MLP neurons of a small language model. Each row is named by its layer, matrix (gate and up: input weights) and neuron, and shows model dimensions 378-505. Each number is 500 + 40 x the weight over its row's rms, rounded and kept within 0 to 999. Numbers have three digits each. A neuron's up and down rows have the sign that makes its largest values positive.
A block is one neuron, or neurons of one layer that tend to fire together. Before each block is what it responds to, as a language model described it from the Wikipedia text at the highest values.

Predicate adjectives and participles. Final token of a word serving as a predicate complement after was, is, became or more, often a past-participle ending, e.g. annoy-ed, surprised, part, similar.
L4.gate372:448516571504493556523509472534518504485528470563525520499516561540563504499510546516389438431478450543445411504498535510461450438508529454474472468446566517478503460487500530485473505604541503493532485544522485507439443569468488533502543543518476504480529539550503566525481510536498554499423471545452506486516582414516504540488481523469550524421445518514514503538518528518442413490531
L4.up372:518432614545493539527549601478524493503532570503498532485578452538538532447407555510437402453561476529516562461471555470461497452485466536559528474480460502528492521535521551458501472489458508458440514539502491508523425497448492442518492434474389466558508549430495519555501491521532450523479521503515504524499520438500567481553510507537499489532525519422552459437525497460469490548506
L4.gate980:458528535477449465541438461570508479504488453495493449567527481477457504489545509492506469423567552445522492524540440433514506471428430402547501463580467499475437472499494564534545460490480476524486440604525513518482432513471480552558562469517496423508467508502476534477544499503547443456512518553499438475439495571497494555448491486536509519473474477529494549487547525457498448480531
L4.up980:498528554428499540520441458498533541503540526474443507409509509510557551445553582495390471483489484453498509518560503460483508535465464476481506480564514519515459467476526530495455493501475454532516492438570508468574541588491456526538499539423463499529460513506453518520452445471488539519481520569492490532499501489534471516498525525500466409462503557533476498485517457503452498453521
L4.gate1234:507545507494439592451550515497525527557546551548553490500503476396538503531453485483464543461503483566540458460530578483505452538449516559513570572498534465438469501526512504462512470493517481563453513526490498517498413484489514509498547447493571545534501568432497460483479464517467476507510494519430469509509447487558542504453486528525559485434478513450508598527491509545498493519499
L4.up1234:480519503526544565454451546442498585539431501522586498524541530492508540602405463557478459476520511428511491541515511524456518527526475544474468556454515426466445451576572502562488473484478516568468554508445520539558527500515491478417480446531521474465533537445464534514479525535477515525519532495431482459445423499547521505519476588525490495427453466521515520513500538531473503566522
L4.gate1455:418488576485409538511516569495504526395521448541529468394561481506473507430445553544517476449493484526472535470524507534536464508533514458498566550527469483387435511472437575512489513475514475448461467476484564447554536473420539519480493489481521520507479466495479438505494548525534528519506502455534508512475509488481506499484478507427522538485524561489561503410508520539544509452550
L4.up1455:468498487477478536466533530480514529410500521496532500470495530415531411439537462500497522536470478567446459468454510505512526525552509532470505532450521429398437430504441521493519609539482440465523440513547474466485471468524477523444481448518490566469529486470474496561439497510548450432526463526534497537551497509515602501541458515474508565570487582430470514439483492585581488489579
L4.gate1624:505450593469476519409442503528470526476589503479478477509531558524515544450529527518519447501596422550522512534517454474441521450579401533552491434570443447457495569521468488524480475485538510517418536602477504488445492511550505472551529457579497561529497529489506458523481482473489479427470498472473512507516491500533515464501528509498511478477486518540521467540478469490565434486537
L4.up1624:494477501529519514479458470479394488454496486461550501480432414511452546484487495516455488453472456523465512539495483537466546486502520520507484501437495438417489534476493526551435529512515472498493539556468455515463412561508543534539468541494493520488567489475487579507496536484539513464477593535551489495556438520518553579475554509433430431414488535528485494508516549543543493590512
L4.gate1832:495484542580442506475470522556481527490489499489469423554512521523432517526496511554463520506480549464567406552539495457523466445436500508451445536534489569501518491560537498519496452545524477467497497506499495488472436513544543575527482542577432526513546464448398560464521527542501501495459493544540559516427538423557500600508521528553485558552453451474498524557528509546539502489534
L4.up1832:469515528481494466536541522546494517533527492539512466527467505501499551480526488430528471502536572477501514474484465486486511455496447521505505468473538514482541530477455434440446467550533560495515498485456556554580492532558548400507431521494482499487563566572413463500517532590564515522528474551471499502481430525437550495539457563537467523546486481536559468514465557493592442472481
L4.gate2074:481508504422516568501512570579494526485510492444551501504562494455558497504569510412465483513406487546461515471478510459416490585474415450516418470558514521481443473443530517500405499529463512536495482434526514501563472612502532517500484476516487544459507560481491519523508493452496505461527461578433521477506505485480411464421464462432500487519513515542494515437530481597513470518499
L4.up2074:462554467520494479515485433477482510514576487426468492447535538509484500460386508437535445518485542490481495597529425516446495499510497452473442459479528477512558476461502477493479529500506528477508515462487531451507534578516527515513422555483490506440506486514501493457531523523475505496561464513469476515479477406516471610447521479492488525468493496463493500494495518464431508560555
L4.gate2511:460518526539468467500446544495519510476550550526474535471473527479568497547481511559449492528553447502499464416456473518502521480516409590461502518528426492495481585467469516480494516461492524571499536596531511508500535502478514514527511442556553563478502525518452492532461456512539436504469455573493494470448440455510516462516478497498473500513460481553505500441478538460559458461464
L4.up2511:506491542431581466458546560509508452524523516556475510467404525547476452494491489492481423541516541567446507407545475510521505492543461555482510488518422495487464473487517531528492457485481543490482456519493481460489462437469543509565502474460493489460482522572444540511501548565548441462459497488561504437522602474570450480470494482470445580520504543500500558499444530497458470494499

Paragraph-break second newline. The second line break of a blank line in Wikipedia articles, right after headings or paragraphs, before text like ==Career== or "On approaching".
L4.gate202:531478510513514489461536502477521511494494556479457514498514536461416511518514520471439509524500503462502526446433572501533460469482519538482486480517506508453479490513504563476503504511551518474494444444441450440566454459512478540486529486453512461527497513432462513547499514565532472479512463537442503531441466482476457482494526456533520434471505443433498454520479528503525550572522
L4.up202:536541490499524504516550490466493453595522513501480481520472493502483514540472508496478518420482503440509526472481518464499560478503537438446516497457503606468519436510457521501494426443504536497485571428463461519470496535517504517462452468391484522494444475526518558400534482499557501470497417490451496499392544506457438464586476474472527554531537495465417492509499536409524527525491
L4.gate474:498488420482465541506507522439454454531555459522444514503521476545503406529506498510420508482517515545497537506535500483532412510498501593465504474503452539510521447492505543391454520490453454489415430515535520414538491436524568501415539530526475506556459448481505527524519568465525439488532485517568509525573483497476510455514544480521426517486495463536497478494499541515566509488536
L4.up474:481511525473453594522495527422483483475464547458453521490496472544495483451580576452487483446489441514534505457534516479479491483584504511535499565525534528520602496492442440460489563511481519478494511473548423580559561479542538565483491490498527485537498490454552538540519540529521517497511510528529462586559566509473553546463503593477465455485487510521538524478516536529530518499555
L4.gate1094:477564540564418558563524519531553522539538492471441545513550544495467485507478497471422486488552481501435467502493481575508512504549433581535478475503513559521511504500482578475446512543473492506422540500455524551513417538529488531474497482504485510584546513440492541555505473518414500571398488501498457621496501494416512456492504504508496461460584518560559491471509484541500534493543
L4.up1094:505453510485514454528534503516506464546538494543492494533531539439446490480509552502502486566469437508435484506492557551519570535477503487454442516478470510505490560592512500464489522484490569520525491522557505494502477499470497484494474490506545607530492454485534465512518533466527477551440495483504518560516552447470493456435529477529520558551496511487488532481548521527560564432523
L4.gate1347:548524509521465523476517484513474538477469555591444500499554514480521509540628519497494383487436422504494538561505554541582522497546464534510495491467482489434526486502528442401512520505549438455456462480446573562456516505495485437522571468502515506537500430506521569476474534489466490513523496451607429533496588411458527528546525460558470494468500459482465438451527530480484478522540
L4.up1347:487534597573579495487509505547512460511580517465533461542570535502577535521573505527485460494576530478469467516457501530541478496499519483511508502483543543501469495557489482437547497449504462542393532517514520545445498532506391453633512472564553483509533504466553489538501550445527508486424510427572579610544497448457516543549526541472491462500510528465479469475570521506506507480483
L4.gate1463:489524528582525446521503440522485480464508471527493570483468474562460540548537513424565490541488507409521569551503498514459542526465489464566499512520502466537507566421422499508414526472489593519524485502601514559494467555478463425492502372437533481556526463503494497503533480371478518463499461498516559433542530517487502430431566497488499431558482475573526505517551486567511510518478
L4.up1463:447546505555412492542461455481521429535536481482464427528495496494534472487430531498504499535503490503511573488470508506516493499460467492571486450554450445455446570490505586463484495579525477428457508555470545506436429508516518531555499429511479526493608489480469505452447456601541474477529532512497492512530535517550497533511454523517490501529519514500485536448504460497492511490551
L4.gate1681:449519544421524500413546597494494518525555495506470524486517460532484490538466464541556489516449496494473446504546491501457489508522489530546492463391449518421540491433461476517518499506459557537466530406481514577505524459469516448516499518592465513551471478455524527523528507517470561571507520479611515494519550460518525417554470523437467487548554501564467514537530513498505540473509
L4.up1681:525498516469453494531558449485485596558501469509439543455551524441501468476508480484483476499444520570532510495495576475427563473511555461492605580523450500424533530523465463428447486455490454487481506518502409521566455536506475449483468504508511446567557550520455552517506505520471475469464508470547566436535449498475485490457569427452454487455519573532497535552412531452467468436449
L4.gate2376:582560506489509539514517538535516492503459442505440526479403485473491518512567496410480536478436489557496510432500547509533572527539471565416508483557528448531485490498497564475483530466481509484491509465533509532494472533528473503470546521486451455523530488421513541521507519476477510585479513519578481479546528547534577567476542505409476593456443585511472500551509479544480450494548
L4.up2376:523570522504445538489531487509481588482418513575486448490501525427483466559529492512501413468521508454525511517471475476541483449441414486516504527512501470536500542553400513562487539513529519435477475535437476485488543537628505508487440543496476475516473603456550557503547456506397543479455492521536500499539495534548530478504470442398555465453515464626459493517513404534502455503499
L4.gate2581:495503572464486574432533579543462470502448509511468506460534569479410476489514475510501489503587415476459485505497473549495574448435572492586546504459466521461513498491409520459573508519466527489498545483452485495512480469512470537489491508504545462535496470487490488507545508530466500456568490551471482472514497505475494526506487471489544380508423451522557504538550468500566501484473
L4.up2581:505466498403475512536477475495517456542472474520514499589522456477463502499513386583566473436498445468490521507499542487442491516479492508521500481535559505553551603535502485461535533505561558447573433521560548475523433562549530540506510485545573463460462491493519496510550483451522490488574480517523530546499447518486454491471501472519469445567514436492568527532581454533409474479456

Approximate quantity modifiers. Words that hedge an upcoming number, such as than after more/less, just under, around, only, about, c.; also weaker on but, so, however.
L4.gate298:381460560555548456503466514441543472518539430528452508532505452479463448478496477449557540460479488507467493440528407445445493514500538507508503483477552522510459507499480442475481448426479510572520516493504514542536504413467508543485570493464486435595464504470566539502498498511493476515543529504512518496516597444511478519470499458511446467488513492533526502535547498513511569519499
L4.up298:475488441527394514506430511497540504490456435484427511459511574520497447513500494506462441512504500444486513518454520532471573487511470493430441488580430457515463507440480465488491474574456454503529475536485516483511537515494533501529558465501574453569469541532543482431470504487491443472478472498532539490526526452448539460443436410491526401529432519532505601478412511495478577530532
L4.gate659:500436505440447523481462449459449503477563509508448483488540539487470504471495535537430540455589463557510582503562475541480452492517489490516523498542476475488442529548568540511514527543483530554466435444477532546461429524520507523477502438507484482537454512543505467519456550538566450417585557465472475466476475432474454576514495478451418561499581482503510546546553497488579476571501
L4.up659:561455533479543525533497543477497495474464512458592487482544583441514527444495529441498469415476503471514452466514577538497445527513532555469545502617475517503461494438547531481405545477545537495484477542557444519491445491576483500533511414469526557540496576497447523455463523444576471501485497555511468552534571565583449567396449505517440506488604482493435474536504578522514510501530
L4.gate1434:481455482515426503529510546505482479491488449435477499498537538528485527512425484435542514395495574532503499522487417528487493479433562488474496430463562543519558515530483431471458455486514534477462444497498472565501530522576429545563441537556537498503411486540449483476456560557487548493484484496497480503539494550480544512507482436548493415510547467502450521500518512549545512476562
L4.up1434:515543424497428400511484469464524495480543460532479501477588534533501465576544486541528553510520465509517463460502485505423490488457485476529409439535537635469503500458545460515498424505489503504443485498541435456520481513541531504471522494579619459457627523502445429508472524471555452535473523457560498470529486461466473586497532506530491527593529495529477505530492519536506436499468
L4.gate1525:468457443570450466470517481457566496456479473401485424424529496477502475559504541526521533469484500486544580481566499521551466492506470499540521477470484501575458550526540411500501499480505501482470554553495536474532529492466561515502500485552554602523524574544423492439464506558479498456468499477502475497543553532490485474436499528503491509478514553524450492530566573477561477525530
L4.up1525:533485457463545511460497483473495524467486456445466504493443591520532512458559499509435535499467525454526478495440502523564537498480549489552468471482554441514420520430526527521458576490496478479486503477452518467433528441554465505483449529521561505474437495445492491431436491505529544515457514425536526495488517503497523475468591500487546463562565505520468526521493491496575603585494
L4.gate1552:554495483440448504536536457551509515500507500496460494454494475434528541462610483530505546462456492448474496510494422536515494548418449530512454498462541517544491452570509509459502495541535481427496482543451497480519483450529459471495490528533470469546512487517568452478541486496493561534531455458463518496425552491423512532463462520539448508522492517501497534500487445487575504556523
L4.up1552:534459466519509474561484513549573484498566500473492510452475480428449495465552507517497448458543465482482390467550476515514390438500498449543579470499485512567459502561474529466490480576524484475507541525441505532581483527491468476502531577491505513469389514526547513476478505519463505544501490546539517505483609579507516521510496472474491490471566541474507528505443532495532509476556
L4.gate1587:479481541490500528496483536526482465493501437502479532472498538456496504471532498530467504553431503583531452481433499490480424522435527543499473444506516478504508527531482489511490525517514452495453504462537525498496463532432505555475590516470533463487432547540596499540484407539532581532483458528553450523502519487499517494564513489475485463506479518493507548485569469490490632486508
L4.up1587:508500492487529513477536478466435476484498502464488500491471569438512509471519516573455450510487555441485488503584530460463445475462431430470526508537558570485513448498497531466503439533419518499548546504531547524477463495492490507522520475459541472488511467494550491579505461490480491487449506509510452456522419498425514506440524498423522453505509502596437472523578505518511409514498
L4.gate1661:525490479493515513536461518492425547485476561512525512545513498505498530476417512552497522508487503545508469476489486530535498514485520453461579479478439524406488485494501537486496490545490492590487489494476473507443540507470504491473549516478533477581475583494503517471482408575532507435512527513462522561474500460511409499443441466437462467519549503520441522480460546423478499609439
L4.up1661:491522508457374460546472514512538474491492532572501512487541508522466443529523509416498417464501503420546520492431517504535533530520469496560515539519517473541466481436505534507517479512537531489511522504491502526554467469532471492558441487521554574492556524486488544508497468544461577550517483493516489507472475540524477454500482513475519482496512538553558518485469513443511540477536
L4.gate1959:483518511563475494513475516572541540491559494510460571508507452573498453497467460541481507446508484476502534429514485423474515486484505485486521431503519519474488437530477495563525488542533512468507496419504516532503465482466479418515480537515604419477503503466512502523493473532577519462484515493463513498497546487518474541466465519509589541431437498473539475476439518480550529564491
L4.up1959:485503521515505523468479472491503485586484514521456502587521453520449482518515473541521504484483543443482467446485466406511578574524477493524452455526548513514434473499505501540542527507489452466531462489452542479552455450491493492465440459472531457431513502537494465495505456480511507489501445549538507553475529495468474462457500514541543505435530496509468524523495521510524544568503

Predicate word after subject. The first word of a predicate just after a subject or copula in biographical text, such as moved, taken, attended, or prepositions like in or of.
L3.gate65:530477546529529506498511553479505508436546489576521503435559497530471573483414537573500485541547481484447514509501499472509520541561453527431493492452510534431459466453520527489528513594454462475463488442463499457522483503516521528551420507525456572556505491527477487491402481500472521476555450587528453461439510511546510513521520495406451478554419474501490451563491507479545522517509
L3.up65:519479494470504475491505533540569467502529528491497541468463515498437519472524486473473491557520590474528546497487557538547485468514533527540508446491570456478528554532470532492446523491550545465529550581464533475489511478511406542554483463468539455447496519497548493530408474508480493550492516465503468497486439454432542504474462516574500489457453468514435437479501463450496465612472
L3.gate290:520482516429452517519470488565488555531469534536525482529469510526487462508599480542413481539442566459469487514533493501493538554532514487522526492556517472503489501542495486499451458507509563478500525543443519536514496487505485522509492495551566512467460557613534496513475456552544518523534445469518443471505497518489539469544485502538539472495541554483464554456473512518427554541502
L3.up290:496498465517426496581477471480557445494506556489562461486439474520423477507517530515435471474463482464490526467535494550450521563475480467579453513494507444498529455496480549498483494508522453515458422467479517506500432482535507500561502521452597518491448456508522550482476492430464487443486512487506526460442513553496514466456495387502584431488565425540480510574442543427467471504435
L3.gate1322:491462477472409540527528470465540511464463511542450472501497465507476462485480443486519504512463493553419472457485514544481472453482542513487517485496489513500470504446474490434472472484513511487536529536483526582457493614492446534580504531431533460456461487524386480466447484572551504464529492523532478427482529484481538531470500559472485481467522512427495580478518539477530364522521
L3.up1322:473441550505579475449541530467512505536508515494478467426541538499417512466496548493453415530473511503565470511501547526476433477516565547550541470535487512486473423460487516561518517470477490469485479449482468479616426465577582545455458494521572521464460458518518528507462479491525539472512448476428544434420531507514481485426508524483504472479529570477599468557485532513486495556487
L3.gate1728:469442520471485524548585506590502456511488469446439564414550512582525473474519555439487536505513505484485535479404510472487521474567459526422447489494535486536542519499494502453475489485475492483446501506585550560552449460489569480512525533466546484428508508482458507406508478540509527513538496534468458514507531512486571546442443565520507503457477554437464509484506471538529514496554
L3.up1728:445461548506525541558574481585501495426502442525470499487533532498507490591418441565493567535492464524519491442515490538516485493551481505510484516450530467475440587479511538545520458531464443534465564459454492491460438546443508561444510483480512463512539519465490509460449555542531500582520483540439507470571535632536528556462524453487485438490481494509415502437448487478567509436511
L3.gate1763:493465462461518505497542489452497523488556416503476545479536562500465445449511493419531533456559463522546497549436528448520410535438443533504515532489538445522493496534516512489466582507479477451495491493488518476566470574506512455551516436484533471496534515508484466476541479497444495494486487518490496457420507537573548552498485518472518473496484488503474529504500466450478529505525
L3.up1763:496483484563496481502540439555505475491536447497425589483476590484502450541484561519547536509503487555509417491501488356535490509441533534469472452444498469551498457527465479489488483490474584509463494524479504509505499510488520559559490509498540455495473517455552524489495516555447459493521480528449481512484499541573511497581554476460515480543501505499478522504453462492493534469522
L3.gate1971:444485551514524603503539525499485490481471530489506525495428492453570526448500486455468534450482480540495456534545384424529482561472487470517484596502512518589469505492488508481483467483499505471475484522597570539439513468479564507588472466493517477552524516487523527523494456538456431494500537538461487529521514474542510592449465418455529507466487542483472423482491565558533502500490
L3.up1971:470550526482555502449502520481554587469487472463446488476560403512442512490503494491407464513548472505516533479527510465565521469442603523565543426479489536496472476507469525497513459510494504551451492578508504501512538474509602486600540531429525449498475503519494483484534517526556474483543557450448525538502482496465506505486502494506467546405403520537577540422452473525494515584459
L3.gate2365:517550532512441533544584541473541472499565439459519555536470562528445513546502493458474457478467456514494503525484458460357450515469513494509500387519442561454499529515409497538514546448503451430501523555488471532474494502402495539474486516447578538545505513488491491486514520475532495491464514548533585420534559454530435495597509502473499514511447515551520536523488447546463489562481
L3.up2365:477496502425528500507523496510508424475536445497513461520422434471503528460523462436527519479455470490536520483497525454510479496502510544516448482450505532513489459505471541586500442434464614502477505517416488529470522468476473549508451551515443500531507537486493433426522500490474467510461533434472522516576541436450443504543459549508535509469584465529460534479482572511464537539490
L3.gate2501:468459505456492519587547487561475515421486465512502484523506470547520518567463483504383538557491490431406507502606579470530473475442473510489416492404553537478511517498531463426478506589527532471439512507452523546527506514502422474511449471447456550490510480450485510470553542533474528502562502486494537583502518522557554494542475540511514504461570551584507492489562552518502420449497
L3.up2501:481443517520555437489498519491546516547526459506449528542475497526505471542458563439403482499481454490506535500543498516518523479480482506532442547506453435567474522578532502413499502562470532499490497547521548480507482507553438480512522523485488490533488535540427459544549542584489507539512483465463397469506500518462563525473477555392545476416447505529440508545437544476460504467539

Main verb after subject. Main verbs right after a named subject or "He" in biographies and narratives, mostly relocation verbs like moved, returned, went, advanced; also table header words such as Venue, Rating, Time zone.
L6.gate1215:513434495522510467462559560528506507526447489477614495450470483423491506563560522504508574499515549446449510556466539518435479495549460525474492476559546531397440444534424489525524550547540502468438457539494502464521564507417475448498510479526493505542490447486498505529523478533549481397490524495429513500510478510533484552500523510448535502418543533485553444524494500549535525459504
L6.up1215:508547466494488527527474546519556597554531422472505483502481527427521537418500478511517533470517462488459525526488562500423508493507473538489458552490535495429440510566513533462517498473556545499472438448436506528546552514461529510483497473539520475423509426515477491503496564493480512445451468527474471473525551511538514462509570521536510540494499538540503525519489404522491482465461

Compound word first parts. Prefix-like first pieces of compound or multi-token words, above all up in upswing, uplift, up-and-back, up to; also mid-, inter-, green(lit), al-.
L6.gate706:478447534566566472532500522444521461531561521520491449493503492468437490482493491481476452497575484470492500509496519502545451437503505537441481465485480567503483452416584523474447558476481534527542496467476538545530516490438493470536458492451491576525537496555495520456490534539474552499506504493522469509547518463501567507541521518493555487501541497534463510507533514482553488460478
L6.up706:574515545459410530514435606472451530477466517521468503466519498474491436504401481588485388468449418541434539471501546459502498514483545479457530497528549466533511494515520461522439563503473489485487514528477501448502468443459490414459480509459444534493537493441445500552487446510578452502444477508446493474504518448456470527408458554533511536458532475514473523573462481475532454572453

List/table start newlines. Line breaks just before a bulleted list or table row begins, as under "===Film===" headings, after colons, or between table rows; weakly also sentence-initial "was/is".
L6.gate1608:528557494487475513495556537518565582524421521532567552461487468469498536515505452463490476522585490466539510505452476556520473559531491523550511508482495526532433399511512461487515502533478500577490442474522547462460483550548557504514508458504557503464472492441536491464516461471486444541514455529480500542552496501488508517494528450509468516494499543486529450485481455488458561503577
L6.up1608:550432535519534525511472553573445507454498536473446523503511535568488570525428474458546468571488570435503482509500441441528480515487514544522474451537526465546549435492497508449554562524506548502583568436447538497493529517418482484470562518519514430544493510488506477537517462507516468538485589482440460479502488456479480438488494473515465544492462413511435444540555477468575522480500

Up as prefix/particle. Mostly "up" starting a compound or phrase, as in uplifting, upcoming, up to, ups and downs, made up; also scattered modifiers like almost, small, around.
L3.gate401:502501463456540522502485502444443416484571481543530462459509389487455531448525522472482529491449544472459512478525499576490500579514515476529539519590517548507513444519462402488458461494457498533441496605479518508504501437522406439495397463500480519480502435549492550484464545495524482479541560553486484540447509455516598567440488519448495497528494449445506442471483487517481542498483
L3.up401:423456442479519548493488493469505439467530486533515470503502461485467554479556456519517394413505536500522459510492574464539575539503534514477556474539438501512489528482512445566501455540515492520528584462573532461532489481526471447513505490493440525457493496484432454451451509532519483524492495526521422489408458436479481548557468498529459506549488482446514444527533558577514471576457
L3.gate724:537456588480513502433526514513550586524511453493482474470465485521558599460491471564523505513453467510507514467529496461497560500444442469473394486533543502534415501533592522509474470513526502408549435528478515464423507443519552486537514564461451545514510454517470524534511520481507533523531484451551452494499564565490532548543538468520514584457378504455481519447520492532596471506505
L3.up724:447472499472420481516508483499473507519463521489490494536533459489461489549490512489513512525432467469467521554486559540542492550481484496553487486525548563504504469507497581440494478482492490490474513517486572450456529474514534446481503554545442471459476491602559595570455534470538515479554532451477455477510490491480466586498541578455519545517572530506463510483518504488472522508531
L3.gate879:497512560481524504466522460562516495554509546500397524477555524541478527543503470483509428481502433490574556445520534505533459463464471402528517410505515590470432587568467464598442487437510427450532546512569476436535547501511547496503520515426477521511460547506463556491506560442494508428546546479414519449478449555487503518490482524484474511498441473534443524513566469486504544480475
L3.up879:505474463461451484516518531526511565511496461459486482607507534493434479574542460491451514456533481564484461436583484511486543495517497488486539439516483481503465515534539524491517577493486489517536537505519548499584457555565461497520471507549538536527587509513501467532497523508463464535538466443535534569545571424462552504508446508446539456507440484560515557497531488465378526503479
L3.gate1075:512478593504523439512575506520499513543528548568482510560448478508511534535545511452518533583493500511511488445535544517520423511489468561386471500528547464521554516482502528543462437481502500500539541514461505506466477442490518466529515521488483577543482560474491523479503494492529594479519448452522486515533545514570517553477502562464542495564505518504504522474506493428482527531449
L3.up1075:543520545514501498436567511494491564428487472555512535437518461470536507493513494409535493504518509540505567579452543556462496450456378572504487433535498494543536475479533487581487444423535584462454450460547504483544499513522503493526531504464500506497472491566473500527523431479545551443470513424464514534455505579507479538470458523510462473523496454528465533501496408496567478459551
L3.gate1796:504454487504497504490497530491532471511447494513524511577562488493508524545457461495516497547430478562556557542472441439437503449473454438405493489436556542499522504491459530529501557466464497503444573544504489571456417415402486463504506534604501521500550526558501562523537501489469495539540455484512504509496506470551520519552557471590483475525477465584559499556554487516529503498447
L3.up1796:467469503532454549521528485582496495476588525466498471539475505528504518444455483544502556437547471519536542522455480563476498504507481485506553501504475462404590477455500566511547530442587462457507472519620506495502544487592537485433490505561487536485486444508510521498481545499476497440476490526500509480428485508456483454448493498487505495597504495494531528410527457491502497437557
L3.gate1920:457520438448505560453505511553574519445419547501522491525516519546539567545485527553468488511465487512488527480506480495502519513469507486496556497527478515522499441426447476502594519514482519444512560496405505557406534514437481481511437489490408571526537567520443501502544489552478446497461461542528483523472501504539553517558402524549465448500610487432434458502452497500517503456441
L3.up1920:498558509455529494459509464540517515548483477502488450486536519513471573509447557523484511557484528458529525443467566485512571436452472471483555479514478492566511453496464432515415449549454527581557536524517458494501531481498466486461459509515558465570562523546472506468562543510481549484555525604531522560563508509522455563439563479517480435484503516440431402465579436497460482533549
L3.gate2042:464455509478536596470471535580463467528519513482500490558510435538507495540538497460533474530484509474424656474564525508524561527543538543578554490469498518579426485481492489517469493487537496509561488477502505533448516409561466491567445505498517594496535582516441519443470493505542525582456534446458503483484548475511497475426494568470553578511452535513455464487493478481513527491481
L3.up2042:525496431519506552498450520534466512558447482481529531535503440504515544540545562488533559453441438453503531489527533500452496533560467499540539531534445479503457439471488535498506514552511535447536406429489467522455488412566510507597535523505495542483535456570460506566547499477435587559450471462517504465509474430503507452474483466547522483484510471575481534540511465537485492620517
L3.gate2552:487489453550537435532502549497522525569521495505561520544498496520555527532495471566461496480511521538458501478468465494482475557474567479442504541539505416589511425532516567523465525512578537482435517525498436546457507381456484486489495446482593531475464492503483462573449458503472492481547519494470472525497396454500443493511482491504515456536436470505481489494435554487571523505548
L3.up2552:567485512465473488489495491546491549468519450492518514484455530593481563492518475435416574494483442430533434436577441486450522481491446463557562399518491595518450480571433440481526517537489458403430499525552508526600559517530577493475489477547453532558513528457490494510525491526473591444483530533499496462536429524533460491458524603490485529481519490438375525553487524605545521550484

Section-start newlines and table pipes. Line breaks right after wiki section headings such as ==Cast== or ==Awards==, plus pipe separators between numeric cells in stats tables.
L3.gate399:412494500511461501482554477492469457586466508496506448539565525435429475495531531557497456527554503524543494486512525542509498440486474478493579499455463470476488456442493463456544504533500467521561505507534513456435503506515473514454519495505519522457504581510528440437463513480559454574508450527414493515498421451552468498465518539540521529482519548473478520522518560527559481450500
L3.up399:474502509549467464498502495505547518553538495548564482529484446462581505524498535483445522468431486507506477557486565494411436470493527530508470537467465561469454440466469532486506522456476479513479478548552534574463510543463530438450494491456510577497472577489551402490473510494500512496586509533447485543543460530483435507512513519470500472487567563539591486543522519544527526441626
L3.gate1408:504460541566463518477540604513542523524585538521471562473433507510542532454533466455477436504435454483517521541527497468471411482485524485459551528515499437502410483519464541437515495486456449474540515497536515500483490513453538502453440476582517567518421465552517456454486451488483524496547508572503486428507378503464499473465459474522380524439552547509474541516468496519500461478478
L3.up1408:458523486559473521531551501571457530485444522517466523494467470493533481498466428490442388471492449550527570532561550499463459482514575471495609529464453447542518494469477500452542494509489496474576542482526602491538414479494532523499445534536453442460472485504541446478472461553478502512455548515486527535625484507471385512476483462507467447504473489507509436539517540512536490570533
L3.gate1969:466437498495440495513510590549466528523458541473522480545447518549541465481358496513405490559542463462476519539578574491509456499554533486424556459432524515483452536484457558453583484562535538469488526477542538473494490442456525458527501490527514506501501497509541519504429524534489434510485509568510509498469436448475465482471534500493525440482511518568534456557456538531486496475528
L3.up1969:484507537483550461493504520558524503438508484524537552485572560521559542493448468519546509502474531552525444516496441489521476447550517527474483466486501499514431535411483516449521466514528521465612543548521517612454467510477476445530504445485490499543480463449459555528542491438536502521497482577492539534451514554530613502511455448511428436441496552560490483548488473471485467511468
L3.gate2009:442485517469537520559447476500544538486468495506490526477559448534503511524556454460466493468492495490548440552489478555514515418493500455573557477605479530528448493481509521511489536504515417405475531532529493503458447451464505556483558490459539547451527504514517522533507572537489471546460502497589534469461424608477509494533440487545605507568459512547468472507529531622525510569472
L3.up2009:456553489498491467454476478503498502591529523482474483521524492445511480491429499520503414507550476513483452584501524501536473535453513570459442496445602520463567435493497526565464485520455480532513440464537471620462537540473561477529450532482524573568493487453529517443490462517514502469424516481486526525549470567478484435508533568452497498483528517475496469419510546518528451444460
L3.gate2210:539481514570448550496562492523516487505513508498503558512575462535519510592494423572504453540457493533460491468558480477529452480513492545475464494471523453470435521486427542411475472460521456481485448562499501562425494495445544461537451459551389572494534570518571531475459436474512497492486506569482512480496504481437580518475493512550470495464446568556450516493460503480531500526521
L3.up2210:492480448529508435457553541501510534495477528512509489557556523492483550486505458498582497513522506557503479500458528529416470435462522520508533432523477559465562503525482517481591564548559501487451500493549508463507506467427557472494469498485538399512494497545589501537531473522502511494522520516547544534520593520507424542559475463432483460502432527496521508462499468518545550533524
L3.gate2421:491500491490502550548486487527560508422465496487495474484510530548534476546507528533468513514456493524545477521589451545470488514537415519468499481533517487529467466520448423522498518507528533484473569492506505469536468498581557504465466517510584554531586485523536519483522475509453541462505498438441529450500479509502524454493493492480470478599445545446544529498495485558462558533526
L3.up2421:493436562548493552584514448553506501481523440482517524469480512530484448571517476555478558464522504451535438527439525434536437508526526498475519577574562492475544529456448506465503454545495417403541527537482587479477424499467441458498547502459572519508506480483433558474533554524529601532478474557497484496554502519510538426524555499500512527486484414440436460507461532510488513544534
L3.gate2454:458518550491519528497494507458524452540459498524438543567511462489537534482543547510525568484495565403431564532533471454514493478522519465488532522528441495427512521496490511417467558497521503394544515473542500558530421564462560403479452458523480545479487484435605534524445489486501548590476574451453448459485553489533468471549483524475481509521485449543573503438541486495434547454492
L3.up2454:487504554528518472496462478528482476490485445504496465532498524527499426516517484517497572490523431471431466507440416505466540501513478489522512462549468499488492566559558504434549478469516477504500434506492477574456425517509476526449475464476499498514513562521431552486558436581490472510480507509605583546601509563417446487487488532577503469492552470491482476457405423444490475447527
L3.gate2484:521534486490410462448497439531552561441504551479458543551494465489515529542482499509564484522440513550551492499496490519541390527502486422455527493493493519479475427491539568476503526551483516469519482501517504535504459501585517488514519537568439500440476499512578463524458516501508531446553503571425492508556522438521617517561466502515494489520514508511485549514479480543489472518499
L3.up2484:485462519507467479487518549568523486509444548564432486573512510516565492516439525563457534460422506542535457495531514537514590489600511525494553540504455523523527488475417484490557496494490540558577447578490451495512530500494489495490457447427517486572577514495531438452452471522416501426549539465389550505485487520551487473469547518429359466436537588476528523565459500531490509529456